Weights of a small GPT-style language model, trained from scratch on English Wikipedia: LayerNorm before each block, learned positions.
MLP neurons of a small language model. Each row is named by its layer, matrix (up: input weights) and neuron, and shows model dimensions 96-191. Each number is 128 + 24 x the weight over its row's rms, rounded and kept within 0 to 255. Numbers have three digits each.
Before each neuron's rows, "fires on" lists the tokens most often at its 100 highest values on Wikipedia text that the model never trained on.

fires on: " ", "4", "7", "6", "th", "1"
L11.up1529:152127167119110169117112126148102124140144096098154161146081110137148118134115170123146108111125144080113122117110117128143142127160098119144146127085175107165123168152118086153107156112137152154111145131152089122089124171128109107113145118128138132126134115107162118174125083125103132126

fires on: "\n", " "
L8.up771:100109122112174126111115144154115149131110124131126115123133115173122145099144104182098125106101119116164150133171099107095168139156139098056154147161104124154123098098088129085092169125176102143141163105187120160124120187138167144121142124151117112113129129122165158130101092107067122124

fires on: " was", " be", "s", " to", " were", " not"
L8.up1400:126104097089149111130153169121133121153139123135124136116172101148115084159104120073159123087125133118159154119117142099129105106142123138112155088128185138136096121115104151145112106093123140122134098091152136138149141153159108136126141104113112102105122165183115151113165097158102116155

fires on: "-", " ", ":", ").", " \"", "."
L11.up806:103142115157122151122125097165159099112126179117131146088137129092108093162162105152101095132119089129132112149165134100142127126118141129093111113118118157108144118097130156133123157093144132117151136124141089145136090124151080100112150082139130179113144161126171119141166096126136128087

fires on: "-", ".", "'", " and", "if", " "
L6.up1298:133109124091122120139117123162140160072120118141114131080111132111176106096155140117095172115106097112108117095086141118119085129118153129115135086143088122124149134131146141111119148159144096146125108104145121125079139164142116120176160102150118134141133099147160138118138158131116124073

fires on: "s", "y", "er", "e", "es"
L8.up453:104101139084182082104081105086149150166148164164152078186091102111097103120113094132151082130120140135106147136168088127123125142102124117108121130113113107128124104136140123141153139145134144112142138143156139122111132106151120152151141116176142131121146170175111106142104114118144166082

fires on: " ", "-"
L8.up1028:120120148107081124137162162141118108121108096157124118119136153122129091140129137112064139168114141116176147120123157099107107191130110134089146113145139117150108156133170154125150146204106139128128132145139098148140130136117141095119158152157091116117097139152125167102144110098157144074

fires on: "4", "5", ".", "6", "3", "1"
L11.up697:099149135127101141119142143146171153126187115098150184117068124133140138104153140154192130131136090132129104133123111113156140174132148130092111158113156109107119116131130111110124122128154118133146173164152137147108136133117129113115156156149156146121179126157146124098144114152115091103

fires on: "s", "d", "e", "y", "p"
L6.up874:154085119132145122140122125103151165145125123119138123105123090145125143074127085083134128186134153104103114137153109118124118119091163129086161149092113125090069150105097136139102127089150148147158134143144102135135120152123142097089117096139107126102077114117155158150128132130099125110

fires on: ".", " J", "y", "e", " Andy"
L11.up547:123124148153163123151135091139126121123121145090089112137109168126066098155123129178088112115113145129105113146186107069139129126140114144129177104147139141155150170088144144147149151145148116137095159147150133068085149129116127126143178091170140123158113137135123083131149129128135142114

fires on: " D", ".", "\n", " J", "D", " W"
L8.up1242:110149123136118099175129051160142127134176119145141135140105167144135127164113136148130115153095136095125131117099109129096094077135119088128155087145131126135117149103169127147158111127169121113085134100124107106112126137090128144102169094154152165097084092141104137137121134087081122136

fires on: " the", " could", " to", "s", " should", "ed"
L11.up1278:115107138130139138167145116081111158140169147122145137116119101147141107137117121160136173109075106102106088133143123129116121093127157124113154091097178131090116128136156134139152117081146105094144138155115128049135115163177153162100148103130111181131110174128100117090138111112126143146

fires on: "-", ".", "1", "2", "cre", " of"
L11.up1524:097133132117132108127124143143132081125092120103141138131088152129118112121155132115128097090117116167120126114075139139153133104138136114106137094132066072151164095110116141159112131110150084153135094124132128148136115111125092161109099113110074133131150122142167150137131161170132134102

fires on: ".", " known", "-", " as", ";", "so"
L8.up627:148127129113106134087132147147114099104133123123112144125122127115086113125154157189087119112143115153118119152141118133185118129084128158132101136116140091137128136071133140133143160126109146116120141115125157140119117100095103116191135111155116132146157126157112114111157121153121120117

fires on: "s", "z"
L6.up826:097164115129126110128124179142139147173138126157110130100127068101175126110147125141144124122118140147128089145168120088173095151130150138085129149091154143146147127095132130151122124131143102121102114122129169110154119137131156141121137131163114166143127142095092106185132115102114105154

fires on: "s", "-", " ", " B", "d"
L6.up648:136127137107090091137134139148149167118159121117128107099140099105113161083160144089068122163144119122140112173102116120122106164118148113123147132097129141109119129118090161198177120124174100101151172153090132154134137152117134111141172127162091109121132146127132127135174147090120108142

fires on: "'", "e", "h", "é", ".", "ing"
L6.up602:074132140109100128134102110139127105119093191112121110109138126111158119123127141136132117124111160135145127138092135122099099120107117104145171111141152096111164101137148152135096153116148132172157115135094144127141177157149075110158168155188134129140113119190158135096146115108160119085

fires on: "s", " there", " There", "e", "sa"
L8.up466:126101150154136103102126172142079182119135144143120090099089110139125123110118140150118101093131117139123154096136119112138131115105079122128122112121141126123133143151137137117123115123082111167157118128105118163122134117076154096125150128132131151159109115135135146120108151113182083122

fires on: "0", "2", "5", "i", "4", "d"
L11.up867:090121142134113135133094129131158186130153052165151117138085122151132161094087130122152159117132107103065076119124168143118095120110077112106138071119114155104114113150122129136130166118110132143152175160139149108140092127104113178125165139120157128117135149166125145086099128103127125138

fires on: " a", "\n", " L", " B"
L8.up409:110092102115156131150167141178138130104100144161133147128085121183100154161164134149104137135072152140084164139102122133130142159130145103109108129106125149123093103101076147146124097153112121128107089106191109138130121190145165104129108094136108146137110143119099145163070112151085185134

fires on: "s", "der"
L8.up1335:148141129123137068154096127112127174157175123189147131113125123125156132106119131119115086083070117154092144136162138092115146123114076157111162110142169113133146135154148153146138091100120149095133116087131110139140143145146114126126147103186163169107106142140135120140142136128126124136